{"n_layer": 24, "d_model": 320, "n_head": 5, "n_kv_head": 5, "head_dim": 64, "d_mlp": 2560, "vocab_size": 19692, "activation": "relu", "norm": "layernorm", "norm_place": "pre", "norm_eps": 1e-05, "positions": "rope", "rope_base": 10000.0, "rope_fraction": 1.0, "qk_norm": false, "attn_scale": 0.125, "bias": "all", "tie_embeddings": true, "parallel_block": false, "init": "orth", "init_std_qkv": 0.0173, "init_std_o": 0.0025, "init_std_up": 0.0173, "init_std_down": 0.0025, "optimizer": "adam_atan2", "lr": 0.00121, "beta1": 0.95, "beta2": 0.99, "weight_decay": 0.61, "lr_head": 0.00873, "grad_clip": 2.0, "warmup_steps": 280, "schedule": "wsd", "decay_fraction": 0.593, "decay_shape": "linear", "final_lr_fraction": 0.1, "batch_tokens": 131072, "seq_len": 512, "doc_mask": true, "train_tokens": 587000000, "steps": 4479, "dataset": "wikipedia_en"}
MLP neurons of a small language model. Each row is named by its layer, matrix (up: input weights) and neuron, and shows model dimensions 16-271. Each number is 128 + 32 x the weight over its row's rms, rounded and kept within 0 to 255. Numbers have three digits each.
Before each neuron's rows, "fires on" lists the tokens most often at its 100 highest values on Wikipedia text that the model never trained on.

fires on: " | C", " C", "| C", "- C", "C", " and C"
L19.up2214:136188170132163151131070130152103085173087153083123120134117106105133182102128060111108106184136102196103148077113123121126092081210066192154124153136145151084120074118123151187135122124123175131133176163116164108229157148079123175126155103081156123146134080114141123087097124145112120193134093107157109102075136160135104139169112130199102131122146141077116144119163086146145177115073098096107121133089100106102128111097123162094119085156109109129216167130179112181121069115102117082136094137130124118081146167172189140133110163110184114152186151162121137049127153204147145107082153169110150198111146110133155125142204091146130163122167174095143137113166066073131106140097143158097173148131130086144138149101149094168094082101153114168123100108081181196147175130137118

fires on: "==", "The", " ==", "2", "==="
L19.up1931:113160117140055093150083101077068119137101147052100146155134097176110079134096104159145093128160076157122144139150069118163152096178098098157150195111101109098062065147121110134101104141170184122150150126140169138159156085115114175057154111093141094092126114192122145142065146176067154112143148113130148124168135129098174133091110106106142114143140132121119112161165111146221141181117100086209159189194124091114086146114129143116134189119093195088198134121122073122145141123132140140062123129108104118093166144151129166116124099081119113162121072138122138111191063140078107133141045178103171201121148148118115155162108139098105125133127139124086171124163079135149077067093121161191082163153127113138151138116155161156126116106084073126039109156132139117145075149072142

fires on: "==", " ==", "\n\n"
L19.up1735:099106101148122146149098131154074106126145139101079155146091130165146123137149166125158119229181156127116142113130118097101130135235127143118166213105124143075118094132151097140152040201129187123131143168096143158197141179099076164157120091085088178095111071163129129120085166154117116116097134115106162150132133153105146150132098136106114127166187176106118139124114114138115098209148095112104083156201203118121105039110195136132141178164124140115101081113139144108089137130118058080155144143098154138113084104105176116084148129117156149117125140111126087174093109108130089133095132100173117180076125151156148121139102141138147165090122148164160095137138092107117103141065124159127110103106107152130125098109119163196115080153182155099136125145085174111146131151155066

fires on: "\n", " player", " and", ",", " assistant", "er,"
L19.up2038:090146086147110148107083103114142077125135141116101089092077112096076120110138165130216137166111093170107173129105156125083123092192125183186195146153116147134128107124149087168114119113162149120159125122139075084168145135119128097128152154082113127121115070058133099128098160141145114140144184069091084109146088118163066172096106068131042123090149150100109165125143095102143187156121078175107122146140135102123210036131129157123154114086158153142092179128151096118137127105118124081121098105139098144094155139174126175064121115183135126169121161147099076168069150146048175109153116102138180157159120158123101096125106110095171106149134129147100133116092106145179151122080119069133198138166164138137084187130099115138138152228137104179144121142121120117153108167144115

fires on: "\n\n", "\n", "==", " =="
L19.up39:084096109175130156100098119142083123120084087132097137110106160141084149138127106165097104144119114193130096112155152186110104129162081173155125117100150144168000090086123119097148094136156108176149129155157127173150113128101101101151102138122138067144126045109135165083109103144147154136115109119120143074202149129104122144146170104140078109124202142099128105118130125113116096151162053028125116116165115104156136169086126140118129216092121158088081132134144095163094118129108084075131115153146138160151132145202105170128127116130136107149172118109142134124122136129081180114122156144106207168035127069137176125139065182122096110096147113094133136127119140111150127102088158147122073138134098127143152126112154176163061132146074145112053172147158122141150093128120113

fires on: ") | ", ") | −", " (", " | "
L19.up1105:110167152141086137114094119128117148153164136099132162159114114126125129158083144155037097137143140101106143123115140137117104076158087136168135124126167151110162115123116157241113142118165157130152142114195164091164198173141136061180147102111058135093112129121177068130080107153149112143075144118140159137101139176119121117148168126130110167111072168127129133033089123110216160117152135136158187186156168135206082115078101171102152121146131103204146085099127070128141155135129165144127122186159152119078165119113133110063103056148097127184134156111125146122109139208089162162132123175093120172052087149143124118106143105114112119088129177112124147120136123168116148120157153095126069104156118063163090113089148097142106117177122133169092121102111102192168042138200141

fires on: "\n\n", "=="
L19.up1342:145131147111095108153100122155107087125108140071057118126098161168160145178128170154155127172177197122095160090117117112095104073204139146099178202102141131106125096084124101151165067185160170153151174172118111127182139143054100164152145089098094157111128079160169113129119155170073109115104133128098194121136139130106154084139091136110113134158159170116118102105103135086110102187118121138098116171178161127094120064075184181137096141175120188114105121106176110121095128166135062060160115128109114114166093083104201093105145140101178144083122180092148103166057111109163091147109156097176096199138107104166133090104149140156117193112158168141097130138142122114124114118062131178135085147116115124122096105117113165186109062134160177094142136127073149117140158108149073

fires on: "-", "A", "S", " A", "O"
L19.up1914:113122111128020090142087145058125124145124114119103181101114155194160127114111099179113136180156105167153147143121085126093142156155160106114090188115200099100141116133149085111096115108141153126151163092161128166135108187120127085165105123070070111139132116113169153086086147130125115086057165147139133155127167158131073169145101128175138151079100125150136111118136144124220193199107119105105105176185114097140135056121086145131088132132129182130154100122153095132101129126175107163055141134146115116077095167135166135099095093090208126120110134126129144098127145203088213068160140184103091154081143136110177074122116100166112068136138142135123117167125129147129101147129142168183115149183192060154080158096135127136105151119104080115132140122084169149125086135111125

fires on: " W", "1", " w", "2"
L19.up1523:108061102119107107158124104104120132097156134138169170088096096115133126126207101122147126100141087114189054124128109138073094123159155135094124196144144148093126083043134075135065114144160164112174144100167131187098132133149099120149130143152090126063101139162192117104109127134123110051187088102052194139115133139157107112123142093109137191169140132105160130107221188129107132142156115128115103131133140112158127176154133141115100110187116102136093086144153088136102154105188135126091117132191057110117136194168135170139107148183150191140135163154081157122106137190114143075092121120219167090065131080136089088158118121137177124098184093161138094162124100137121121097083071134134107166143154117061107104097165084154161142177123129135180080118089157122135127105146111

fires on: " W", " w", "ew", "w", "-w", "- W"
L19.up1454:077126109176108048144148113175117109152109132188091104159131148144140094109127104185161131186117154126142105064094184186045121115165116144094137155133186157120137073072080089136071095122144165149120128130151086114120136113132049148134079115123143077112115141152140160125115086191108140103146082115092165128074167058095067123137143153113120214093165165066115115162123157084124126183066082105064143151171185138141154120100108126107116118120193128137096162147101092114100128122121140155095104151127137095079085174153110139114116067172133093179121127160099176151097128137141150112133112111126133141117106116166108170120081102144188200185122109108128133148100090146130129161130111145130075158145094120102200131072149104160153146143104132143100136117081115123116058112109123

fires on: " and", ",", ", or", ", and"
L19.up2468:067156152158150174140139115070171091121100137113124117102153109102100156141099063137146114153119126160134124121139049082200138125159156141145104134098143149042111158141194145151127185151201158134155102125135101087191125096083114158133143145059133080134154076140108027077099123083165090090148100132130103129118087121139087160166132103139061133040198120132126145116138161154143192147137106157106142133124126143119175164164121146172171114162135121173106141106103052035125049118193085102086104113126107116092150149140146108094143071125154081115109132120140113144140152114111162083157069197183135181125116075159123119089112099132101149165125130145079140109125129211137133123166127108134113083111137116192118154166137121129132126130138076111115185129130138142154096109123112

fires on: "\n", " | ", "\n\n"
L19.up2155:079137127112078115161164099097068102123058100117114104140176179144127149142158147170090041147164080143128179086222171133147118127131146148080098083164121102168095143136141098126125140197150182192104110138213104142125095206153156103039083133113121103119095073148122114165168079163168103164137144140107180038155173105155141100127158084122097114112124149092116140069128119124147121149155078110150156112127107091155108149076156164133166179078140166087120112123167117134091128126101160096114134142106153127072141133109207183130125007141122125134140180136103155146129137114093195131192160121095164112091103117128134117110108109054148092126162120133109106137147038100161136100124141128133177136151133123161167123097100152134118088150117139150125159165112125147199098118078113

fires on: " and", ",", ", ", " known as", " or", " &"
L19.up1437:070111105124113180118079169111077121102156110107098086091093069103085094196102144155101092158158107131103114058116148106101155150149126187156145111077207109092121095117174127172118157110118180096156232174133144163214114111063079077093151101079103126076113113154157134105091101118145103165075137102135118054147064068104102157152162142157108137093136187083142171111140093128176150130170126124149062144159163099116098120110147120137191166152126192139129139123118140099120131118115083073159072084169144136125174149123084160078113123145111134165141117141164142146162175147122138109110122132162123113154135112173123104097096132160126140173117140150177114165103140102126120142122126152129118110135152108139110190137133090131148103115078166108089130107134168229138108191142130

fires on: "\n\n", "\n", "=="
L19.up2175:135109113119140080128080120148115077166163162149147114117130141120132167189162115188111117164170090117111127128124151098153075090137195094139123131158151131097056078115194153108091105166137121178159144145159103106130104171119092149100088059047113166154144096160157154146129065160151086100103126167154106132117164123099155112151078139117094122185155167118035099111073104141132106170131114152100148131123142133157125106117237143163165117147127146216183148111174107111081135177125077110141125164172151136133090136120102131115138074167145127163112159083072098108033142141110144165089149080127087152091121110139093137156087145215161120104116115142090110151140097122150092143088148195144130177118120129149129115090138148172160069099154178142145142154120132132102117101147111

fires on: "'s", "'", "ers'", " the"
L19.up894:055137126103100120186095206123143074116125129112118154201082139104090121098171168129131107136138076148128127123113054122084112139100176156115113139077161104133160099117161138147131159131152153099085092154118172171106140156046126161122108089109102099147096086164164141068135159096060120151081116038117119116098095090079134122098124132097078168190140109192092167102149119066181096128170092103152100110172136160186088149117150139127100149146116088121159107157167107139090126140159089152047120090119157124105101141161132186134114098106135172158155122176096131101150117152132141130112132128104123117129165151195116149145098066114158092131160124114091175128148117191207106165133149187144133159151217108070090112139172124137094163067131102089087126116135155129181120164129099

fires on: " | ", " (", " ", "% | ", "  ", "–"
L19.up165:180154150112060156087141142163075151162142140128167096161054122141130123120151111193189101150121123144091146090128101169100104124167161115135125117127203136121137046123145158199097063154127120182137152078102120131171130164144124091157142078078149145164165101186193084078084207163130101132078133177112127091174155120109103142176067119155124132161132139134172145127129154158130135143176071117191154145160136137151118105135131118162075082214126124132115129098106104104139104093176149093145142159111138092098114116138117142083074081057120189117130140150109145095030121170154158122117142141084112117101189116111204094113097107112071134121142107102121163138112122175126163120154089149098114085165105145169099131100136106176113127175158131244089078128132105117167107124109151

fires on: "-", "\".", ".", "\""
L19.up1681:100083128118132114135100163057120147149163160165129116161145110176184115217163110162102129159137149130150092081164132147125038098134107155120134154064156117063168147125095136113109147131155093137152140093171100129129119123137134082108089118084116115120116077130136136158123142182143188107114120119139203080149160073139144205090132119160078164076114115172120084125110130159168129145121110118125137130128154094181163093137128166136132141132133103214210102128116128050090145099114127193096098162137191132143083172170136192157125072149159170163126136105060142084062124214111135118150126146115117130045156146105110110132098152147182126101195091108135139132142131131124180170159152127124090076196145087069161169128102122159120129120124133128096103074078125108149111124067046

fires on: " or", " and", "/", "er,", ","
L19.up1524:100135078169115090202097097143097077122111142099164133081143103122064117165177125174165129140100162089158100112102100085126122098141138239155177126137123154143109095065170150147110144122149191118120122108154163165108131141086138132159179140097138165123131123100155170145116164111123041145170074139123118079148101083173123130153093138112095097105176137086127119130149135103099199151103176141066123135248196152082156149108164133139173124084135148185147106130154137105142135100152120119130104110120165133133134189107126176114097141202148080174132168121040116096123148135103152108094125123100128134133119176125082107134138121175124170122117156107093134108110091170132152126109112155150159118186172060074131179125178092111121105162156180116095145119137182142123147177152115

fires on: " only", " number", " of", " more than", " numb"
L19.up1177:110162113104075093231152121149095094141102136096059166112101143118104158160107082145131079117152162167076138108181147143139157080154092130175164125142164156105121088156140102141105086126124139102158115083136112111151149208110154128183089109117137082132111142041167166150067078161075125084140118132119187115112114127092100102153056162110101107114140211120143089162131122121147147213195145103135080119135135132157119121147122154085059153160137123157124121160190078133164099117102075099108091102137153159144148105085118099103096101117111146161142136142066150194152082144083164154067084118126102155081165134120109142128144148169133154158107126072144116180119092115177125121074100188127132161185143090129138130146080085133144177134165154132188075106157143149133138138140092

fires on: " | ", "W", "; ", " West", "-", "S"
L19.up1858:166156143129135094127120141114174156105118125105088145140055129123092154133141087171040144145178056107141104150159110162124060107138208131054110156149143193089170075155118113109099134147163129131096162182148132159153171141128094112162103098153105072119191102196168177125076131111081111129122117124154118138101161109091112096159109149120119126139098121143175041099192153103133095129167132114047123163126212148173113078134165117148082120110103079118141133127149109156085126134148122070161108131146071147130118163132128122092096122115157133142087107082094051143127081183145123125138073099093123122116182139152111132156195133167100148166116126087046173173156100145137088133096109214121156131109154073152091187121152126119091103067108140144101097076059130187095137152153100

fires on: " H", "w", "h", " h", " W", " of H"
L19.up1385:051129143133100104122109148130099106099144134159082133123135144151150112139210080161106123169143140114122068077127151141049138133162164095115177085100134120137122032031075148135126103109195198087189147163138066142100100188134128136086091097115109082137101119178172144159133093181100094127121173096108162143113134182146058148118110095113136173168121154140128103068110137112116106115154128091115167131159147149147103145108130129119125117108121172147169195129160133160140150121149084190125104168131166105130070098166146216110100091143153116165198153119120147159107140162130165055117096188172177128107112147205172153133122164153151136116131116118076064154147089103117079115127126127111107172137144078086146158067072166187153130111133126124090093133150133154153109137044121

fires on: ", B", " B", " | B", "- B", " of B", " in B"
L19.up2302:119092129093128094125115132188097106167122169120103134083152153123147157100145136180126081114127092151143098097137110143105100164146203108112120179136208142126110118094128102155105097144166187127167134124129142119115140113146060072094108106115065119171102121162146070117146094120115096180181109110090111118107098092142159150089182106181108156102159121125110118088232157050101112183186116101102138133147187124107128112164112142091120124180123156146117127130170086146112124158202132174077103079185170071109095101077142156105104148105192165116152102131090121161091141193127166095110101110159113114136094130102124148081146098174218115128208119131153144122136120115125128155111093134135143145164101044079214187135156096162183045161172121142089088155134113143111146143113104

fires on: "==", " ==", "===", " |"
L19.up1471:111132124167135162155170120131084066091112184125109106124134173136133113140083145127147075115164092145112146139119154177123150142103138116122135187138130145121171043126117097114149166132188204124165155138126137064140170165095122138141140155147152186156091085136125161136078142131074098113077119152117121049133196122084136166107141136122124110162136159169091051107164089167135118168146141112127112198134204132084127065133125200155108141104080104174158081137115078146124085163135128126091156088093165132122065146122141143113102130162195141162123130142127099125149067175123097140123104163122145079099157054139148087132112142074075089149099150079134109131228121169121104131024127152128131203164131107129092111126159083170120107101079156105084142168148142237158121169121079

fires on: "2", "4", "0", "3", "1", "7"
L19.up403:140170056128139134109171095153163095080131125126123102153147091103114177103114115117133116097141082132129124120161128065113103138135145132224132147123118128095119102048173086134126080165165113116142154145144103128144142169132148158090129115135103189172120112124121141140082178125129109226153119146092082115151131066158104188099105116076138168144199162121136157152087087071184167155165104133164166107106099157142129125074144118133112179123124121134147119132123008137115114114142162159147110165096166147096080090199170204135112109114106151138148145109153080088108128125064142116121084126136158123077166132147101117141098062142099167114143186170091167141111122109111120145125113173198117129151106153168071060123174122182113135174144125114132055075113157155157111191125054

fires on: " C", "oc", "C", " and c", "-c", ", c"
L19.up2194:120172137080089163099147120103056122069077154111086123114090184162175123124137163134153111166125076126098103095105159175145114149162082185147089168106125163152075081172108130113143172128170109117126163111141149135139178156086117188110203141067165121145090130109137157098092115126091056109090115153132123112177129145090130182134131053209088097155211149096122154113139130066140076177135101096099108120082123116124160136088110151118129075099087153174107107121202127121131073093142129127138105138168158146041085131142137142098117057121188143164088094138087159090076134163141116147103147131130141108129129113090144098136125146132199153103217145119136161186123128085124103190111126154120138116154131020136126156118108136145100074137073102142120120189157155101102112100051133

fires on: " | ", " ", ") | ", " ="
L19.up1186:086151074082075099100110196125177141099131110126143143118078195184073127137125106118134146112119139146132124061120166103132154112126118175127097150079167130080108094159177178155104100089143153105092121135126116148125143159138110191173116134157061107113153084093181082124091134149098036096121099152129203098092139131126128101103130143128067180133125144108133174132155201160167131109138131128206130148170118110147139146108117185076144101174121139165107148142128056083143155128201094127120138111130151156077086147107152133158114081111146161121081120118120126111107105168118130126158161164113122219049129071130115109152125120115145134058149061134148160142151124130143042128130088146104141147089123077192091137100117138194118131117165160137095131104141149165195099174139111

fires on: "b", "s", "g", "p", "v", " P"
L19.up1222:153163159128101106135130137159104131120123183144084155136131132166061050133148166144129121139129116093135127087165137166080141115131144114120153183126115091127165095137200109173135074129129143104166155151138082124112178143180129214126175110133095137137106127144154159136121184091081070105134179037113124100130074091168141102137096073086117106130131111164102126133154123104160135151132082151111086147112068132105081094140147135135112166142154143145148128130146128169105125147105098134124081089094094104157097049096107136120077104120113137152161114101131172131121113184100102054154122143120107193150170181165049128158110133122173173037170097147133105151107104179123107103117111116105170133120111107097167048111105102159168129109128161157055113175102136213128107143189080

fires on: " B", "B", " | B", " the b", "- B", "==B"
L19.up540:107085033100127106105174154125135069130056192126127119043137179087161126125101176149155050156135068170148137110150076122144133107099155127110138150135115146148088120107103067112168137130153133141142163179140131121117120121118086119141149066087104091117088123158160088161088185119137131102164144117108110124101122155134145167117131131216108109158127103092165134165151106094135093111140106113195068101164181102120110088095113136119066153158119128160165161126095103138125088068147130169124127115133110085094110113149104187132108134097178163172115138129124113173090152170141140110074076157159121126153093131144136097115068131199133092173221125101187037130155122118142102123137150166168129142134143093169148134129077170157110057168104128115132108168138145115168085132109164

fires on: " F", " W", " w", " E", " f"
L19.up1191:140111125138124044158156135149123148111102173157148168108127126130052140106181103155121139161120158112147111060195176113142105132183079157089136105139135107137111089089154117099120110162184144201140151145181026156129142121103109093143126161153134142121090104149111131049098158175130152098098139086087201126146140066085133129221136146203126128137087143146110120173107055136115151110201082128132107136157132114163127109156183135156093105123105134156150185140143110094122075128135089081118063107138139087155103132154164163129088126153151158175119144109071173156094133159134121048147098092181111077141134106099181138138096148115180140138151122109173102161133115148139104101117103104137159151092142119132111124039153110179125139097084165117172112026137139136097105137153098

fires on: "\n\n", " C", " more", "\n", " More"
L19.up930:167128134115129117156139150061057096084051131105085153094164135146105114122170137164090127173186100187093075112162096163147096121145081164112147171149162177095121056086092115137175122117132134113157146124165103160128111123081108167072082100110153147150111095085126155113151095150155108184156164115069151125118074102182134201096179104169087115146171199103112067114151130123161083130120084113113103090163104102131156107116142171080117163151108101148141115127196113138122092094124064176116161154106156142085171182099154162093125149142202097160119159108094149114077093169169143113104127135124093093126139158138088131087056131142069109119146144125132120112105103116142090206115118153167153117106120074119170167090084167166071140107153140113085170131152100124099151160131152

fires on: "g", "s", " g", "-s", "k"
L19.up819:174161149154132142161107087113184073139170112152104159126079177144092150146117229128139126133115089129074152091121097122146132135150109123117128171141127110086145091165195130119144128149122147212161163128159130147122124163126117154118082133094153132182159150171141170077136125122105131130125069126112137060064136115134105074091144103136115158098150095151153103089147156202181106153134099146084116137161100097113140085103129136097103101140123101119189153132131128109161093143121138140113145141124182141110101156137101166101091107184148140169170205121130152103160157187103130085124082201097115151089127124175026145177107156115163091066119129084137098131135075148113108149116135074096184097107101098114145130100121149213130122089103096129090122077077136178137051097107120

fires on: " V", " t", " v", " T", " P"
L19.up597:131109145129124079127118156135166079046126182103101161152148117106104208156133068115128151106189140141136113092166125145099144122150119128136196098120090134089118087129166137191119142123156192125127177139125114090103156192126097067081095125160037130120089114199136188112127068090126123102146128180124117112099140144117100125142128126079110150166149147188149138091074149173087069074151134087126118163177171117137074138152130159123173158139109155161165177124127113215144125140147122159121049110148102111109126179126145127066101115096120159194202121110143097126159113149089088094133138162128146107116175103149086048109162139134134132158104102080095127140159069137112097120119161086124128158100182071172128111074174142140074121146092150120115110114162182197206137075117077

fires on: "1"
L19.up420:094141071207154100164153107114038126149141077079115125085128100148120145172134147130114114125130119084137122164125082097112122143086177185180134156151068103107100053114118084132063163123131106147144108119190130174155097158102120115098102123072122119084154077076123130160094163119158122136148155123150120094135132050077131128128147140119135135182190145080145050198158141134125118143113104151172141166142104138159053090109130110085131133141077148188100118146171109087116139135146107057125131088118135096172084089143087131120093135208141160153146119126085087109120144169107164114114068129119094135115138135104131176147127123128163042083146179091136157143163183092146150121120072089191198143111163148121067122099134124133183110121134181123185090107113145113114163161124125

fires on: "0", "g", "ip", "ep", "p"
L19.up520:130141148118106082144149180123110113178134136147137130151142138163115120142137139178101093131165116141140149138149111145096154076123066131148136126130073086110152063070179115130181113123140170149135166069140120118190123115122147185089058092167120147134129140142129151081119133111050112109170083084104127105122129148085125182052141136088151162081119106141152170105159172094122079104171139130141145163167108092112092055083150128074173150146101150131148144125167121139105155145108152151125106142144104067133140104087112176189081102160141105187098104113146132120150146159082109137122106156163177137115126113135094116157169159172180168057106095040149166103123080220138104090113121109106119131102146152071111132023112162187134069107127148104139154127104185105091138167128134

fires on: "\n\n"
L19.up2110:186103112132089120155092083079052083142079138097063062149175111110153123111164152148091141134185103167159102120129126180136066122137093121112131137086106134133107088111135076137159165146200087090136130155130115138125118196109112135087145152081121093158153118145162138112132136149126103136123120122164191138089110154158148111176112117134077180120200097085134084077108138110146115159089097092140132131118113111126076092108152199113117121163144136116113216101134084082067083116120076148148074144149099145121158128146172140107134148136155156175120152122107131153084168216091143136146147144154115148088122159141109182151129137188127096089172129153137022125127101132197133109093146158134136110075138156112119112099153117180112086099107178156104107081117143097141121150151124

fires on: " ", ", ", " |", ".", "s, ", " | T"
L19.up2464:069204091107122128166135142135132149168099187029125140140068122148146084157133106149124074132190108135125103137128142109114125070106179204149108162070070165137167147136129143109116118126163126083132136138127111154162126108123142068186137120137056097142163155166109123098051094116125093156110105116160191111133107113119089134145139079090111132117099139153089126114139116142146093165166062080129131125136176116118156128155129209016154177170127107109148101107180069119155105127130114103116138100143151105092124147140072148119105088154155182149140150127102130181155124187102114110092122128157139121040120146109087061150095156168141165146150127017140161141166141104115116071119131133079109111132105137103114116134182114182121161097042117117177123094173146181198131133156092

fires on: " and", " the", " |"
L19.up1442:117221122095080152188190112161113088101108152116162181137106098062183110150098144204089088128138108125142118120104104119180087126131148134186140156048111116148126184105188120157110141139112158155196128110109135158124100167044091141097101130118095108095108125113149161063094097136126076115115106107148175089152089143154105157082147034111086133101176131124118142100126076065121155094122101076143187093152177096167120108102115134076118154099128132154168080155140084068148113107155116105139095120057093122104165127167069164073140074113139116132162136159140176157145160114136170099125129110152153141108122143110104123146103186083187107142136109123116105132153114094167164156065091141174142187165152083084115122162097157127087112120095121107069114157143140131142102150150120

fires on: " K", "k", " k", "- K", "| K"
L19.up1921:127095160124128076081128092150130184136132121158118134179093147140141142137133137183149108126121108133115169110152060148133070117148181107182209131118092174104125104143138161132086099134172202141179134119172089134137172145090108106096097157087139172175124131160126132139102077165083124115127160104142156079057145066095136148169117136138126174089183129071124110149108186119126113193097131068120172120170109122142163056126116156110129088145137085134214135117126130127146092132189119109110100140101143107172132146125136097073103084169141130159167158131148109059141115166150122092120107153125174176122075106170115139098097117110147154169130112036128135142160112163104154186079156090142126111120152100080136206029210175146115109121145172140093118156088189132077137106085099

fires on: "\n\n"
L19.up62:138136099105121125079057122081071107105084128072031090156138130154122124122156152157113124151164087148090081122182139115132148117083119146116166210103119147119143046141120101162155082111091091165147151112139127137143111101109105172047132116081159139123141126158119115118117114131121118103128185134089125129102185143163143162140124081138123123217147140165167097112107149147143152142136140048150097110113097104147095111163104157147127131159096097169134128128130120123075139186119062111135165138129111134124185174126113141107108089119207143141120150121175140134066068224046170103115123123072108125131118170162075137151099121148102165134100135147143128143127124106179109212107138164175171102169116068145156124078130137186145085112116140127024169125124110142151174150148143

fires on: "==", " ==", " a", " from a", ", a", " A"
L19.up1137:057107045167127135109094131188086119155131152069115080097144117129103184162129150159088136147144113129120074125102135140053112126144111086103152209143157141099090077143138111109156047154165154102148158152104114107182197160091119117151126092087069132123125089082159121087123110159087132132113101050096129136143108145085150186167110134170064128153170178138094125110143140185109179180123114071106149161182179131180122072096164139145065112132097125166136092122139077085121156149105085131142123162122139112134083066119144119108163145134122139122090116127102098116084111110136159148099135092187107216097131053087082089120114154165167101082109110133188112128163117150204131132112130188120092179139155075123121109159136154154162092111101110107118119142127124112125152146152070

fires on: "==", " ==", " in", " ("
L19.up2420:103116083156125144127110142165122160141118145082147155132129165169164091142136168157129083114187161168095158069115060108094135118195147170115186137133136102103099112108139065151146084168183163146139148148112124133191157172077061140177140120133063160137134064107130152161079115138122109063115107131109167136140163180114122135164081141123130128160171195134180161081112124118080086180164134125100132139191193144105145100069182126119125127143130158120138158118182131097091115133165084115142115136138145103131078055098175130100144130123110135106150163074139132178104135109123107089146148100140145171065155111145134128107127170120108185078094177121130108180173089111106081119053118180110087117102064095164125079141092146177068122158168146092154151186124181112146138145085065

fires on: "\n\n", "\n"
L19.up966:069119116108117096145158168121070118096158154139136133122097126115138157131204117126083133168178093156114109106154103136119104102198133110099145119116115135120069118135173154137185072144068114131172114088141116099145143156117094144134157090145087156135191085152169162063093107149128165148086142140143131155126120172119122188156131104107132153143194118139118110104123079156089141113130116117118048094173213122207136097132149166103098128167188056199074122113160093107076059139128074159087122104143092142080122170136155090120135159140127135195107191089107127057151130170129158110140136114125064106142131166102088116102077133132108085069163199154155141147110130169177142116135144101121118123126130119051087122067122125176126042157150216138117163093125112131183162112159118

fires on: " K", " H", "k", " k"
L19.up2228:091056125103100094123107150154137128173151083139111116130131102144118162138126130135125153145122088151107113047173098146127083182181155128165091115123093119128139079097114152129119131119185117149146155087140124173137170159119117115108041166094117115191155085102156093142101083131059111141104138120131221127136132158104114075085106148106140186148153086182211110100131176130148142151167142081180175090180099158155135115167138136135099100175128129125213142129162127081145109180127112134089139120153138130130143150090129090133100091185184193150165153136091147111133095166155174101168076140171134124036097080203107101146146125142138140133105112050157112174117117152116152114099098120154151109100139136153098173076156171123202094102114237162140110046129141118173083093067080

fires on: " h", " H", " f", " W", " w", "h"
L19.up1709:155145147091118111130167162146118071117118089141142124079089120172133120094147042210127138154154101108151091080101162133090120140152180147123156199148128090094100106051126084097125061108209117123197143142114072105113106130151093160114102141150160111140098098158122129090138117172173121127119168074151088132131094089124110184154092086114114147086178174106148100111151115116173137155126148087127166139163182124131136140127174149109145029111045185124175105156091136110111140089108139143098069120125118036126097094150136170107100132121183128145149133116108126148079085158150167109063078164204081108152106179166159164110113124168160125119119145155142104229153101107124091124125099113109137176111170109096143171095082122161129153123149149185120150174155101143100088147107110

fires on: "2", "1", "–"
L19.up416:109132139123132134231163143094075117149144106108110105090123184131077094097213085211092136131168104110098065149137148094124117148163123154164132151161141148099084133128091077120128101173174121163171135092111154124178115103139125094105119120146119116119174145112132158137109126144083095169128108071132111131122132117155120169070169120139131135114173138088122052079124112083098150141153152124154099146161159110115112110120150181097116113132103103129120072197132074134123129132136099103125157119209176110164121192148098107086119106157134207163099159120062031109085070125140150114085119111095143146143093135113119156139140124195128143082130216096147119133157087130144102133123153109159137150107122125077152138112149092129063050121114140112110137108190135103223140106120104

fires on: " I", " E", " F", "imit", "er"
L19.up2266:146089139155093134151149128135084153235170083109154173161099139112087125130159108135099160148117140125153062025179084147111131096170073102093159152128153101104113129119176149144131135147141122161130096154155078109110173140110154144120042129129108134091173111116110094140126133159090142132158082137032170129105151129118143096142122111186126128127121250185150143078130106171123154115175077109139118174137113099150131135139120134108147152139062184106090149143156126110128125073156132091157124145148137123136112125108210084129085108106162142159149142149119153080116078147114132199082070102122151119098178137143055045133118132138142149095172133127112109158124131142124161090101088077092103126188185106089157165083139071197076093108136085163108096113118171167098092165141104

fires on: " V", " v", "| V", ", V"
L19.up1281:090105085124163119140171097130115136122128137144122183169111125162140124187163108142084131167157109170149168065182125120152147120150142114142089121128115099141100096130166132085155131192155135120048144106175101080170135139093164160163152074121105137145144118102161113048072147109110132143137175128090156049144097109105125114094150143162118157105187164203153164143148160121084121107073086073101137134127166195135100111168116141126142117110128156131072136111156109127097037111138114118119090083111137078138132093122128163099104076078134134165211125066113130183156114149110147127135094144127129120100173069137063140108110109182148130124086151060155109121127113180119117188123120090145211149153182145114062167070136171129094154163094111156115146091095162144136168150096110